config.toml
num_hidden_layers = 14
hidden_size = 256
num_attention_heads = 3
num_key_value_heads = 3
head_dim = 64
intermediate_size = 704
vocab_size = 1107
hidden_act = "swiglu"
norm = "rmsnorm"
norm_place = "pre"
norm_eps = 1e-05
positions = "rope"
rope_theta = 10000.0
rope_fraction = 1.0
qk_norm = true
attn_scale = 0.195
bias = "none"
tie_word_embeddings = false
parallel_block = false
init = "orth"
init_std_qkv = 0.0312
init_std_o = 0.0312
init_std_up = 0.0312
init_std_down = 0.0
optimizer = "muon_variant"
learning_rate = 0.00969
lr_mult_up = 0.751
beta1 = 0.9
lr_head = 0.00708
max_grad_norm = 0.5
warmup_steps = 0
schedule = "wsd"
decay_fraction = 0.904
decay_shape = "linear"
final_lr_fraction = 0.1
batch_tokens = 32768
max_seq_len = 1024
doc_mask = false
train_tokens = 409500000
max_steps = 12497
dataset = "wikipedia_en"
MLP neurons of a small language model. Each row is named by its layer, matrix (gate and up: input weights; down: output weights) and neuron, and shows model dimensions 64-191. Each number is 128 + 24 x the weight over its row's rms, rounded and kept within 0 to 255. A neuron's up and down rows have the sign that makes its largest values positive.
Before each neuron's rows, "fires after" lists the tokens most often just before its 100 highest values on Wikipedia text that the model never trained on.

fires after: "h", " H", "in", "ar", "il"
L2.gate169 [165 126 139 121 144 121 125 120 130 131 193 176  95 122 115 117 153 142  96 135 121 134 110 117 157 114 131 116 127 135 115 109 133  91  68 119  69  95 110 126 108 126 147 140 168 119 117 120 100  97 111 124 162 128 123 150 135  99 161 131 129 102 147 128  64 137 106 114 124  79 143 117  92 143 115 119 115 178 124 150 126  70 120  89 110 140 129 140 117 120 143 135 137  83  68 132 150 172 143 112 115  89 120 153 143 149 137 146 128  97 161  92  89 167 152 109 138  91 109 127 130 140 157 145 133 134 165 150]
L2.up169 [109 163 152 134 143 134 131 134 106 126 149 106  71 115 147 134  93 120 152  88 129 109  95 125 208 133  85 114 122 127 113  91 116 139 140 132  79 109 122 128 115 153 151 166 116 129 143  69 130  96 136 167  85 114 144 144 108 100 158 110  95 136 119 109 117 141 118 124 144  97 104  92 128 109 126 168 136 178 162  86 176 151 147 137 126 119 154  98  72 116  61  97 153 116  86 121 119 125 129 108 130 104 127 119 120 121 141 149 123 107 102 158 164 123 117 120 132 117 169 155  71 137 125 108 148 118 183 113]
L2.down169 [159 133 105 138 121 136 156 162 166 160 129 114  85  91 111 129 119 161 123 130 133 127 122 147 120 114  75 130 113 123 108  76 114 158  87 149 131 100  94 169 114 127 133 175  90 115  79 115 136 124 113 140 107 109 118 129 176 131 125  98 125 129 154 138 104 127 135 126 117  90  88 171 139  93 146 128 167 167 147 158 161 163 101 114 168 101 136 115 101 106 155 142 157 170  96 186 140 124 110 138 110 110  95 144 143 147 155 127 109 125 131 113 103 109 127 140 125 167 144 108 150 153 174 140 113 144 143 114]

fires after: " L", " M", " N", " T", " l", "hy"
L2.gate163 [130 122 154 131  99  98 123 121 132 114 178 132  98 115 142  96 138 109 153 133 136 162 104 130 120 138 176 127 108 136 154 155 116 120 126 108 122 131 112 128 105  95 101 109 111 139 136 114 116 150 134 147 108 153 102 157 123  75 161 123 123 107 126 157 138 139 133  85 132  91 124 117 126 177 127 120 111 157 128 197 123 165 121  90 136 172 140 154 131 133 128 119 123 170 110 151  76 178 124 168 178 129 143 104 132 128  86 115 111 129 155 119 165 129  74 128 129 151  96  94 136 111 100 125 157 151 138 120]
L2.up163 [107 132 139 164 142  78 108 122 102 110  91  88 118 157 153 118 124 146 126 108 105  88 191 121  91 141 136 141 156 102  97 105 182 116 138 114 101 145 140 170 164 136 131  95 152 162 125 153  97 124 147  73 115 143 131 142 117 126 116 102 107 179 127 104 109  45 165 126 125 120 135  80 157 144 149 131 143 150 146 133 136  89 142 143 155 130 154 103 120 121  99 136 137 101 156 172 162 122 167  88 141 144 125  94 140 126 117 123 126 153 116 124 166 119 151 162 140 132 124 147 121 146 100 122  86 176 102 126]
L2.down163 [141 123 130 143 102 125 136 106 105 141 161 132 101  92 113  72 134 148 134 121 128 160 176 146  85 101 142  94 173 131 169 139 130 151 100 155 112 167 114 152 136 119  81 101 131 144 145 148 139 136 147 173 113 147 112 180 145 142 134 138 123 153 135 147 126 120 120 142 139 165 115 156 144 146 152  87 114 166  92 199 168 201 107 152 127 122 115 105  86 120  93 117  90 124  97 117 138 154 137 115 120  99 123 142 136 162 122 142 144 113 120 132 161 162 128 162 123 131 132 112 143 114  90 126 162 138 165 126]

fires after: "19", " P", "p"
L10.gate617 [ 91 195 131 102 128 136 126  60 133 135 114 142  91 112 114  97 147 131 171 117 139 135 147 135 149 131 125 127 128 173  82 126 118 142 138 151  71 138 103 133  99 175 141  99 121 133  87 132 110  69 126 160 113 144 131 124 125 122 102 114 143 124  99 112 156 143 119 172 159 128 109 131 132 165 161 120 138 145 121 142 115 126 126 108 165 145 131 116 161 150 106 105  97 162 161  70 141 153 150  85 138 150 139 144 101 132 125 170 109 142  96 150 113 130 120 141 101 139 118 176 127 107 128 116 137 142 142 125]
L10.up617 [142 104 125 155 118 118  91 103  94 110 134 141 112 131  90  99 151 108 178 141 124  87 137 144 133  92 122 130 143 126 156 136 125  96 165 109  88 119 136 125 165 140 143 118 143 142 142  90 108 144 107 108 146 154 123 108 151 116 105 108 150 140 116 132 149 132 131 143 129 103 105 153 117 102 122  97  95 161 105 133 156  84 149 101 118 119 109  75 165 146 123 146 120 147 137 149 145 125 193 107 152 124 138 102 120 102 179 137 171 132  77 155 109 162 127  59  97 120 102 152 155 109 102  89 127 120 169  97]
L10.down617 [160 186 127 144 128 135 120  96 166 139 145 120 104 134 133 154 150 136 132 143 172 113 161 178 133 148 146 117  94 154 153  57 119  97 124 108 115 141  97  62 127 142 120 106 149 136 126 134 112 104 144 102 168  93 124 157  86 114 135 141 139 157  93 126 138 141  82 131  99 140 152 153 130 124 100 106 130 125 120 143 136 120  71 131 132 160 124 142 146 134 115 112 130 126 146 114 102 169 150 120 127 131 132 129 127 120 124 156 136 112  95 175 173 176 127 131 105 102 131 121 121 124 120 121 120 107 145 133]

fires after: "u", "il", " l", "im", "rib", " r"
L9.gate571 [123 157 140 129  95 144  96 130  78 126 140 112 120 120 137 193  65 195 124 123 141  93 136 147 140 150 146 153  97 114 163 131 200 161 136 111 126 138 137 124 116 145 126 114 114 136 157 134 108 116 106 157 113 102 119 119 113 106  96 108 211 171 134 116 122 153 156 140 105 158  76 123 111  94  93 127 164 145 172 193 110 106 149 118 133 161 137 141 100  97 158 164 127 133 130 108  97 172 128 124 138 162 154 128 155  86 114 116 163 133 147 137 121 143 133 125 109 129 132  75 105 158 136 124 114 131 127 111]
L9.up571 [182 130 127 158 128 150 108 157  96 162  92 137 110 114 184 137  93 127 107 132 102 142 148 133 129 154 168 140 113 167  93 191 119 147 119  85 158 114 113 143 101 171 116 125 133 137 145 113 117  79 125 138 131 107 136 133 127 100 159 172 139 105 126  91 125 117 153 137 107  99 104 145 130 139 129 120 133 155 118 113 118 179 117 160 161 150  87 157 118 169 114 163 110 189 129 108 135 102  96 151 116 127 139 113 119 116 129 156  88 170 119 117 127 150 106 157 120 131 135 142 166 125 144 149  88 144 150 130]
L9.down571 [161 140 120 107 149 191 129 123 136 128 123 141 119 135 138  90 100 178 103 112 123 147 150  84 139 124  85 122 119 120 126 135 103 101 148 110 104 123 125 153 105 155 144 158 123 117 107  75 140 141 138 166 151 129 113 185 121 138 192 190 137 125 117 131 129 118 141 139 155 133 139 110 117 168 143 131 122 119  80 122 157 199 129 114 151 132 131 117 174 109 124 133  90 148 155 137  99 137 105 116 121 158 116 134 131 153 125 149 155 148 133 127 168 136  98 121 115 132  98  98 152 140 108 148 166 107 118  85]

fires after: " W", "u", " R", "w", "un", " w"
L9.gate327 [112 139 108 109  90 116 140 146  89 130 122 172 134 136 134 128 104 144  93 140  98 128  82 102 102 100 123 123 156 169 141 154 122 174 153 125 135 115 128 112  83 153 168 165 158 131 127 100 151 156 118 120 110 136 103 106 134 158 169 130 112 161 116 112 136 101 165 149 139 160 128 163 197 162 114 115  85 145 137 137 135 171 169 139 130 154 133 129 147 169 124 144  94 159 148 124  97 162 125 129 117 157 168 126  94 100 107 128 150 111 191 122 149 122  87 114 144 151 131 156 104 114 152 117 128 156 151  86]
L9.up327 [186  90  97 141 109 123 131  92 127 130 151  85 176 112 107 135 130 119 107 147 113 159 109 112 118 129  89 109 107 146 114 135 112 115  54 145 130 143 158 132 101 140 130 185 146 157 132 142 110 123  64  84 117 134 146  88 133 139 139 110 128 130 118 150  99 139 124 143 117 138 131 103 100 138 141  96 121 133 113 105 115 108 129 152 117 182 128 151 125 149 127 111 153 149 105 102 137 142 111 102 123 137 127 132 159  97 118 105 134 138 132 155  94 147 141 139 138 147 115 163  65 106 112 114 159 122 131 132]
L9.down327 [123 137 144 131  95 119 179 142 140 141 151 131 149 148 128 129 114 139 129 116 128 115 129 132 130  86 114  88 143  96 111  82 149 174 117 137 128 125 132  81 101  90 157 132 156  81 173 126 143 149  96 130 139 149  96 159 119 118 119 110 119 111 106 128 141  93 180 130 155 149 159 108 157 113  90 132 139 147 119 108 162 128 127 136 141 113  97 159 131 140 111 123 159 149  80 130 146 110 104 179 162 133 188 136 130 100 102 132 152 123 145 169 179 135  96 132 167 116 128 129 103 161 152 140 134 143 160 113]

fires after: " w", " W", " pre", " pro"
L9.gate200 [187 110 130 133  85 129 106 126  97 152  96 142 133 185 152 135  98  99 169 143 123  97 160 142 100 146 127 120 119 175 141 140 104 154 138 121  99 129 126 138  96 141 118 125 150  92 121 139 140 144 135 119 120 103 107 148 142 187 117 138 186 130 111 154 113 136 156 126  99 136 109 136 178 135 141 147 105 164 178 107 126 140 160 146 143 109 121 179 151 141 131 137 140 100 209 136 145 137 151 135 141 135 170 145 139 120 168 139 118 126 115  98 124 122 135 129 135 118 129 101 131  88 108 141 145 127 141  82]
L9.up200 [127 120 130 149 128 120 103 129  83 147 102 152 154 126 121 198 145 113  82 148  90 140 126 102 118 136 128 119 140 121 134 112  94 136 116 133 116  96 209 121  69 137 125 170 159 111  80 126 124 117 144 128 157 169 141 143 109 125 108 153 117 154 123 153 181 111  84 149 142 133 135 134 134 134  99 129 106 115 134 117 135 127 140 115 160 144 154 131 156 119 187 125  89 108 149  89 134 144 131 122 128 139 109 147 121 133 122 132 117 130 149 158  97  95 131 161 102 115 124 147 105 140  78 160 127  89 100 156]
L9.down200 [104 135 119 137 110 111 151  94 127 135 116  88 132 136 158 164 133 136 111  99 130  78  92 158 159 147 110 117  93  70 113 182  67 130  96 127 134 120 180 137 138 114 115 135 145 125 132 143 128 149 145 114  81 153 111 155 137 126 132 142 191  94 132 170 122 149 174 139 163 162 131 170 131 116 125 131  91 103 107 128 151 126 135 127 144 151 100 134 151 127 138 173  79  95 153 122 142 120  99  99 139 100  75  93 128 100 129 137 133  78 150 141 101 124 154 118 131 138 125 127 110 126 183 138 125  95 161 118]

fires after: "19", ".", "18", " ", "–"
L9.gate681 [153 131 166 174 135 157 123 113 171 109 165 139 137 124 150 130 155 115 145 109 124 137 122 166 149 120 135  90 119 168 108 145 167 150 146 129 139 154 123 120 129 163 145 156 144 119 138 161 133 101 120 139  71 140 139 133 131 111 144 130 141  99 157 154  92 161 128 153 138 186 146 129 124 118 191 146 105 118 142 155 121 151  66 148 105 196 135 103  91 123 114 135 137 133  91 109 128 133 149 109  87 103 138 111 144 118 106 109 120 131 151 151 134 103 130 133  89 110 152 159 163 131 128  91 181 100 169 136]
L9.up681 [163 109 154 141 179 114 126 128 145 116 144 141 158 110 136 133 128  98 147 107 126 114 128 165 168 125 154 103 127 200 162 144 126  92 124 150 130 107 139  96 131 133 135 152 145 135 173 139 144 145 171 127 110 150 125 154 157 132 135 109 124 123 117  97 123 152 125 167 120 121 160 162 129 109 129  90 150 114 132 115  91 147  90 133 139 114 183 113 161 160 141 161 109 145  99 148 125  95 136 119 101 132 163 124  87 153  97 100 122 124 136 117 134  96  72 118 129  99  88 105 179 160 144 124 144 154 105 136]
L9.down681 [ 93 131 108 131 129 151 117 135 164 155 128  84 132 130 111 182 110 125 131 114 154 152 157 108 136 132 109 130 119 134 148  74 107 101 132 111 108 141 151 129 136 108 154 119 173  84  96 161 138  69 140 128 101 150 144  93 128 138 116 123 158 148 128 120  91 117 183 121 120 129 181 159 137 127 144 162 120 118  95 125 134 134 138 166 174 136 138 177 139 135  59 131 124 152 176 132 145  87 139 124 129 118  96 144 145 165 158 137 139 131 118 154 121 131 127 131 114 121 128 136 127 152 145 105  90  93 111 126]

fires after: " P", " p", "ol", " re", "at", " v"
L2.gate411 [163 130 112 153 128 100 112 148 139 109 157 156 116  83 114 130 123 146 149 120 129 114 173 120 172 131 147 102 148 103 147 130 132 154 145  55 122 156 125 163 100 119 136 126 148 144 153 134 105  96 120 133 103  92 119 105 131 146 138 157 132 112  90  75 162 130  96 100  92 139 126 126 146 104 119 116 118 124 122 125  83 134 137  77 131 144 154 142 144 137 133 120 142 145 131 155 151 153 176 157 125  80 140  95 143 174 127 105 122 121 134 160 137 147 112 125 136  87 121 162 119 172  78  92 139 158 116  96]
L2.up411 [127 111 115 112 109 128 156 148 128 107 138 120 129 100 120 187 141 129 170 157 125 113 145  90 118 165 119  96 114  87 105 161 131 146 158  87 124 154 119 118 128 127 124 154 112 135 120 121  94 104 142 115 139 122 111 132 118  97 116 131 113 115 110  83 146 105 142 151 162 145  95 111 104 102 118  83 143 163 129 136 122 118 158  98 110 113 155  93 128 136 131 130 110 114 143 130 120 110 122 143  51 142 122 148 139 165 102  91 106 145 102 163 108 138  98 145 121 100 127 171 107 103 100 121 137 146 132 136]
L2.down411 [108 108 125 187 148 145 113  77 114 131 147 153  89 102 105 141 113 147 157 121 102 114 117 142 142 136 116 122  88 139 146 155 112 120 148  91 170 130 115 130 170 157 115 109 104 187 114 108 118 125 125 128  96 138 196 100 141 106 109 120 129 126  88 136 111  99 131 141 118  95 113 178  92 172 135 152 130 127  77 150 108 109 165 149 138 128 109 134 146  85 122 130 101 131 155 151  96 126 122  97 132 112 103 119 156  95 148 113 145 132 142 117 118 164 150 132 120 119 116 133 126 124 122 139 139 126 104 159]

fires after: " R", " h", "in", " An", "h", "et"
L2.gate534 [156 129  67 121  94 143 143 127 122  98 163 150 136 165 135 143 127 146 130 155 124 125 108 127 113 132 110 120 153 102 119 170  79 166 102 122 133 189 121 120 128 110 100 100 105  93 122  85 129 152  93 134  80 153 113 146 160 134 151 125  93 134 117 108  99 119 143 146  89 168 114 115 128 140 145 142 134 152 108 130  93 110 133 119 113 152 138 137 151  91 105 127 130 105  82 134 140 162 149  78 101 151 155  90 125 146 110 125 147 138 101 176  74 145 157 149 102 127  93 100 124  96 153 134 148 154  84 147]
L2.up534 [162  95 158 168 129 117 173 132 120 121 159 132 157 122 129 115 135 129 153 107 135 161 146 138 166 149 155 178 133  95 141 125 143 166 115 122 114 154 137 112 155 110 119 164 126 100 169 121 121 105 111 192 116 139 100 139 106 125 180 121 153  99 130 123 156 140  95 118 142  90  96 121 157 143 134 143 146 132 148  88 138 143 133  92 141  91 160 142  97 150 108 157 122  82  76 118 144 138 106 141 148 145 140 139 170 148 115 134 156 116 105  68 137 124 113 120  93 136 142 132 109 105 139 155 135 123 147 141]
L2.down534 [127 140 134 140 139 155 144 128 112 171 112  76  84 162 131 160 116 133  87 116  94 103 130 138 107 117 128 184 119 110  84 166 122 158 118 127 202 121 123 151 107 131 113  76 142  98 100 124 135 135 117 148  84  95 116 136 116 119 118  90 174 139 157  95 125 129  93 117 137 111 135 139 125 107 145  86  76 147 123 105 103 104 104 141 116 105 117 115 141 147 132 111 115 128 159 172 132 147 118 135 135 140 127 114 143 104 115 129 137 119 109 179 140 131 120 109  97 139 120  94 166  90 122  94 148 140 121 125]

fires after: " S", "et", " p", " d", " T", " s"
L4.gate304 [160 150 113 136 148 118 123 126 141 138 158 138 162 131 148 119 152 152 111 172 133 139 113 142 126 156 132 134 111 121 153 138 153 112 176 112 122 116 130 139 144 153 113  97 134 113 104 156 115 114  94 138  87 136 113 107  91 141 126 136 121 120 151 108 132 118 125 126 143 115 118 143  84 128 183 123 101 123 113 117 127 154 102 118 154 121  83 160 139 146 155 122 123 170 150 128 119 150 154 162 157 132 118 114 142 141 102  91 155  95 104 170 114  95 154 140 150 160 160 105  68 104 132 126 164 179 100 116]
L4.up304 [142 134  91 164 137 122  89 113 126 123 122 137 133 157 128 104 184 125 137  87 121 141 150  95 113 143 145 141 132 191 116 132 190 127 148 127 125 105 120 103 111 144 139 104 143 116 130 132 118 126 142 108 136 154 140 109 127 128 157 133 118 154 108 117 128 118 105 145 137 119  90 110 119 143 116 186  67 142 168 136 155 131  93 183 158 114 179 203 123 123 175 133 119  90 129 146 110 123  99 100 103 128 109 166 168 129 111 126  89 136 105 122 120 160 122 143 150 129 134 127 110 135 155 145 145 114 130  58]
L4.down304 [ 91 135 107 165 147 105 137 114 114 139 165 132 146 146 147 124 120  94 142 133 103 141 138 116 148 123 185 108 122 134 109 109 175 116 116 156 106 153 134 142 120 120 147 131 127 163 142 168 147  38 130 141 109 155 158  70 110 110 133 128 147 107 128 144 109 132  99 163 107 100 162 137 121 128 112 139 167  96 130 149  89 113 114 144 141 138 127 128 143 106 143 123 147 162  99 107 148  90  99 133 154 131 124 113 126 139 103 136 117  98 136 127 109 135 149 142 124 129 148 135 115 135 139 147 141 152 134 148]

fires after: " N", " P", " S", " p", " M"
L2.gate351 [132 139  91 153 122 132 168  72 100  80 128 113 131 123 123  78 123 106 120 131 107 127 146 137 100 169 145 118 120 157 147 145  89  71 122 114 101 130 127 110  95 167 106 133 120 166 120 137  86  69 143 105 145 110 118 138 147 115 113 104 123 128 123 135  99 146 121  83 102  80 125 115 123 130  90 104 109 133 145 117 102 126  91 144 116 124 159 154 194 190 131 133 150 132 123 147 132 142 109 131 125 146 153 159 134 162 145 130  98 170 129 169 129 124 131 110 139  97 139 135 169 146 114 148 145 175 106 118]
L2.up351 [142 117 107 152 113 100 134 133 156 136 163 109 123 116 171 121 187 122 101  99 113 161 105 144 104  89 129 131 131 105  99 161 119 119 137 128 133 127 129 117 153 118 136 103  94 131 122 174 132 159 135 143 109 151  86 102  93  91 130 130 121 102 106 124 136 108 120 153 106 151 101 141  90 116 139 168 109 101  96 139 134  95 126 121 130  97 148 149 130 124 122 176 150 101 148 132 121 120 107 164  92 153 107 139 160 167 124  77  82 121 172 106 127 144 125 155  98 142 138  81 109  97 123 134 147 147 146 148]
L2.down351 [136 140 137 144 115 121 173 136 100 102 123 130  89  98 131 128  98 110  98 152  98 168 160 124 102 111 137 119 127 129 120 122  90 117 138 145 106 102 105 154 163 106 133 103 131 119 167 149  87 104 140 108 106 182 117  82 102 111 153 131 148 121 126 176 102 126 145 138 135 129 183 133  73 126 152 123 140 143  83 140 108 123 159 135 136 114 109 152 114 118 118 165 126 163 164  98 154 143 123 160 155 111 115 169 122 136  96 137 134 108 129 127  93 187 124 139 104 126 154 125 114 135  72 149 116 105 134 110]

fires after: " B", "ol", " T", " F", " M"
L2.gate490 [119 132 106 111 144 111 123 152 155 138 119 149 140 135  90 133 117 132 104 195 132 132 104 134 104 123 149 116 132 146 128 161 148 128 101  54  97 115 136 179 138 127 108 142 141 151 145 146  83 141 139  87 157 139 109 142 111 125 140 106 135  97 107 158 124 153 148 116 163 116 121 100 177 119 134 146 149 122 108 104 153 142  99 102 141 128 172 119 107 133 111 123 158 130 163 161 140 154 151  83 125 115 169 106 163  79  99 130 131 132 124 133 155 138 171 139 143 159 140 137  76  78 128 142 150 164 128 106]
L2.up490 [124 148 158 151 132 117 120 162 104 149 139 101 167 138 122  96 144 145 102  97 146 101 107 104 104 148  98 112 147 138 115 123 124 110 112 103 128 174 135 179 167  99 143 135 117 153 133 141  95 149 145  92 122 115 106 138  81 133 138 113  98 152 126 107  99 161 104 134 159  97 178 174 165 121 154 139 141 113 132 123 154 143 124 148 130 106 168 171 123 124 126  86 168  82 163 143 125 151 133 175  91 150 124 101  93 129 123 139 140 146 168 128 170 121 150 122  87  95 125 150 119 122 105 175 104 154 113 129]
L2.down490 [122 163 116 149 157  88  62  90  95 138 164 148  74 135 174 153 116 143 108 135 135 118 163 108 114 104  97 130 136 127 133 100 163 166  97 136 147 153 131 136 122 141 139 142 141 118  79 111 104 122 141  98 177 164 108 108  71 132 112 143 152 150 118 140 124 124 133 175 129  48 107 142 162 130 123 129 148 158 112 160 139 110 143 128 129 127 141 124  96 112 130  95  82 148  90 109 158 153 112 115 134 122 145 111 118 127 135 125 144 138 163 194 116 107 159 165 143 119  99 126  83  91 149 119 126 125  80 139]

fires after: " St", " h", " H", " st", " M", "h"
L2.gate220 [139  90 133 139 146 157 149  97 150 112 164 149 174 130  91 125 109 136 149 122 137 147 126 106 105 111 116 128 126 159 132 155 103 115 110  85 127  79 117 177 133 117  89 135 141 145 144 139 142 148 121 120 139 130 148 132 117  95 114  92 149 174 123 120  76 103 174 113 135 151 166 134 132 110 133 105 123 138 102 138  96 139 112 156 134 141 133 147 147 113 121 157 152  91 126 148 153 190 169 115 104 170 146  91 138 148  84 115 141 158 129 153  99  80 104 148 120 118 122 149 113 120 158 181 117 123 111 108]
L2.up220 [114 135  93 131  82 136 157 122  50 127 125 128 132 144 178 168 106 131 132 125 140  98 159 112 140 140 121 144 133 144 146 140 121 129 156  91 131 131 130 227 126 119  86 120 116 149 140 150 141 102 140 105 125 122 116 116 124 130 142 129 168 158 124 149 123 150 144 106 158 163 124 158 103 142 156 115 158 124 144 105 125 150 143 138 126 142 121  95  96 135 139  91  87 117 104 146 158 111 124  77  84 118 133 140 139 165 118  99 125 144 105 147 119 159 153 140 132 135 115 114 147 139 122 134 134 122 105 134]
L2.down220 [117 101 128 139 155 123 150 133 134 136 112 120 140 108 153 109 110 131 130 138 126 118 156 119 109 139  96 143  74 113 112 125 108 100 113 148 119  78  97 147 115 145  92 129 130 139 152 101 165 109 136 189 146 130 144 139 136 154  97 135 153 121 143 147  93 128 152 108 125 120 142 144 136 119 168 119  84 147 100 150 107  95 104 148 146 149 112 145 120 133 132 150 129  76  86 172 141 150 111 117  73 114 108 152 133 127 108 107 139 134 132 180 135 138 165 118  69 138  97 138 138 101 148 126 148 114  61 118]

fires after: " s", "im", " l", " c", "ch", " d"
L10.gate327 [147 118 102 119  95 135  86 121 172 159  74 144 141  89 134 128 104 142 104 129 137 128 122 170 134 144 147 134 137 151 110 132 171  99 127 151 114 119  85 134 105  70 149 111 113 140 119 115 116 136 149 111 159 127 126 129 127  87 121 144  89 159 129 150 139 136 106 135 154 120 127 134 143  94 158 171 131 156 129  95 118 127  99 134 125 131 159 137 104 162 183 146 115 116 121 141 111 172 140 109 136 175 145 164 117 141 171 151 133 145 153 130 139 142 127 100 138 142 126 139 124 168 171 131 100 131 132 126]
L10.up327 [110  76 172 147  88 130 112 133 159 146 115 118 103 104 134 127 139 138  74 137 163 158 100 160 104 126 136 129 140 139  91 124 147 136 110 106 144 135 102 127 117 127 118 128 144 145 106 125 126  96  89 110 143 102 101  76  98  83 129 157 128 117 130 101 181 142 123 167 113 153 101 136 151 119 142  97 100 134 117 124  77 167  78 145 142 157 136 140 125 115 132 165 120 134 171 144 132 157 149 136  86 133  88 125 166 124 101 193  93 178 155  67 116 145 117 143 138 147 124 111 140 128 131 139 107 134 178 141]
L10.down327 [128  54 118 130 122 145 149  90 119 141 147 154 113 174 126  88  96 164 102 106 139 101  75 139 126  98 101  98 104 126 135 139 132 123 146 146 117 129 110 106 117 112 117 129 134 148 106 138 124 118 124 173 113 118 135  99 157 128 149 132 104 123 144  98 107 153 142  89 114 137 129 140 112 114 114 124 149 104 133 125 121 168 149 100 148 141 161 123 125 140 145 141 121 119 138 118 131 140 145 160 149 163 117  76 130 129 185 138 152 145 124 173 139 149 142 125 137  89 112 106 151 119 153 131 136 130 115 145]

fires after: " L", " with", " N", " R", " l", "s"
L4.gate235 [146  80 116 138 154 120  97 111  77 130 170  99 147 120 102 110 119 111 145 133 109 137 152 145  93 124 193 148  95 120 144  99 107  85  82 105 109 104 127 142 130 135 137 167  93 142 127  94 158 155 122 121 144 100 101 113 136 120 145 114 103 113  91 157 114  84 151  99 137 137 121 155 153 105 123  91  92 118 101 204  95 128 139  83 127 154 146 147 139 156 116 130 138 133  88 108 156 170 145 157 133 138 138 125 138 128 179 115  97 141 132 141 119 115 171 109 120 158  85 141  68 109 136 120 137 142 118 119]
L4.up235 [135 127 152  89 179 154 188 127 102  85 129 114 121 151 128 112 163 143 130 115 108 145 139  90 137 152 146 120 132 106 131 113 147 142 120 114 144 121 141 192  93 122 126 134 181 130 132 121 116 128 133  75  99 110 116 117  85 163 121 122 114 110 122 145  85 139 144 114 135 170 101 142 110  88 120 146 134 133 174 137 140  99 134 136 147 132  85 111 102  91 122 155  97 151 117 156 130 148 143 160 192 123 140 136  93 113 125 116 124 148 137 141 152 111 158 190 131  92 186 124 172 202 126 146 147  92 113  80]
L4.down235 [132 139 129 139 100 128 121 129 117 136 129 101 107  75 122 110 108 164 118 154 138 139 100 114  82 120 111 125 103 124 120  37 174 131 130 108 122 142 164 137 128  92 165 122 173 133 141 131 122 119 131 134 105 155  84 125 125 127 110 139 141  93 140 144 169 107 111 121 133 156 118 105 106 178 130 115 123 112 110 126 127 119 123 167 151 128 124  83 125 157 120 146 106 105 114 173 108 132 129  90  90 122 141 142 122 102 112 111 120 172 117 141 128 157  99 110  94 117 165 149 155 114 108 189 122  84 135 117]

fires after: "19", " p", "P"
L9.gate450 [ 83 125 104 154 101 110  84 132 172 119 119 115 157  74 124 138 150 112 153 128 128 135 135 148 140  94 140 196 141 144 136 155 153 126 144 105 113 154 147 109 134 141 150  92 136  83 137 141 112 120 128 122 104 108 128  95 139 110 122 110 121 150 119 159 130 164  96 134 164  97 111 122 124  96 135  86 129 132  93 122  95 144  58  99 139 145 132  95 139 128 124  88  89  86 106  93 157 105 145 104  85 141 174 142 125 127 131 116 122 116 109 113 115  77  97  91 109 125 152 137 131 150 107 127 100 152 119  90]
L9.up450 [146 132 129 141 150 143 144 162 142 167 116 135 149 117  87 115 156  91 136 126 154  70 137 139 135 153 123 133 163 132 125 165 120 139 177 186 150 115 132 138  98 131 137 105 130 128 136  93 171  98 144 121  92 125 136 151 136 117 119 140 123 131 148 119 124 175 174 128 108  84 160 153 168 105 133  90 148 161 148 166 150 125 126 112 163 175 129 121 161 171 110 126 133 126 105 140 128 164 120  92 150 116 122 110 150 170 168  71 183 164 135 134 135  96 115  80 159 134 114 128 128 123 125 119 117  92 139 116]
L9.down450 [123 132 113 107 129 144  76 168 151 130 123 114 153 117  96 116 128 125 153  84 147 147 167 133 101 119 131 152 137 162 128 103 150 130 116 101 124 148 130 157  71 130 112 107 139 127 133  99 136 104 161  95 151 112 127  84 168 114 116 130 143 122 132  73 116 154 156 150 156 129 114 130 110 102  95 111 107 133 130 114 105 131 126  98 114  98 118 156  82 154 106 140 161  84 132 127 146 115 106 152 102  89  99 159 112 142 136 132 136 155 128 148 155 147 168 117 145 104 105 125 132 152 136 106  99 112 124 125]

fires after: "w", "l", " Bl", "u", "v"
L9.gate513 [ 96 133 115 162  86 125 139 104  99 141 116  81 114 139 121 138 139 126  99 149 108  96  97 116 135 129 121 144 127 109 172 130  88  97 132 112 142 119 108 121 113 133 121 108 151 135 112 160  89 112 142 186 113 136 121 133 138 147 102  80 115 139 156 108 165 146 151 118 139 165 181 111 122  99 149 142 133 104 106 124  68 141 142  96 105 111 103 139 148 186 120 121 128 143 149 138  71 167 124 137 119 136 152 166 122 146 148 151 150 153 138 123 149 119 144 100 132 158 110 122 151 157 138 138 160 114 128 102]
L9.up513 [129 121 140 125 143 120 128 162 120 135 142 149 174 106 110 146 109 164  95 161 108 132 159 105 121 125  95 159 125 112 116 107 143 154 140 154 134 143 138 176 122 106 115 127 122 139 123 131 133 136 125 159 103 131 160  80 106  99 168 122  88 161 111 123 105 140 135 126 136 109 112 162 118  75 159  65 134 113  94 103 195 118 115 145 156 158 150 164 125 121 102  70 132 116 100  85 137 120 158  98 146 116 121  94 135 144 115 158  64 154 148 146 121 145 116 138 104 113 131 125  97 103 152 113 133 127 106  71]
L9.down513 [143 100 147 148 167 135 153  91 132 122 154 150 130 109 141 142 133  86 118 129 138  99 123 118 134  98 119 142 123 106 123 101 102 125  73 107 113 131 103 100 126 106 114  90 146  99 114 159 110 156 117  97 127 130 115  63  80 147 140 155 164 107 107 126 104 141 138 123  82 139 138 149 171  89 139 139 128 137 132 127 155 118 152 131  84 119 143 148 132 128 114 136 124 157 130 124 103  84 165 176 124 121 113  97  98 144 156 131 180 117  98 137 100 132 149  99 152 128 125 145  96 122 140 141 105 121  91 173]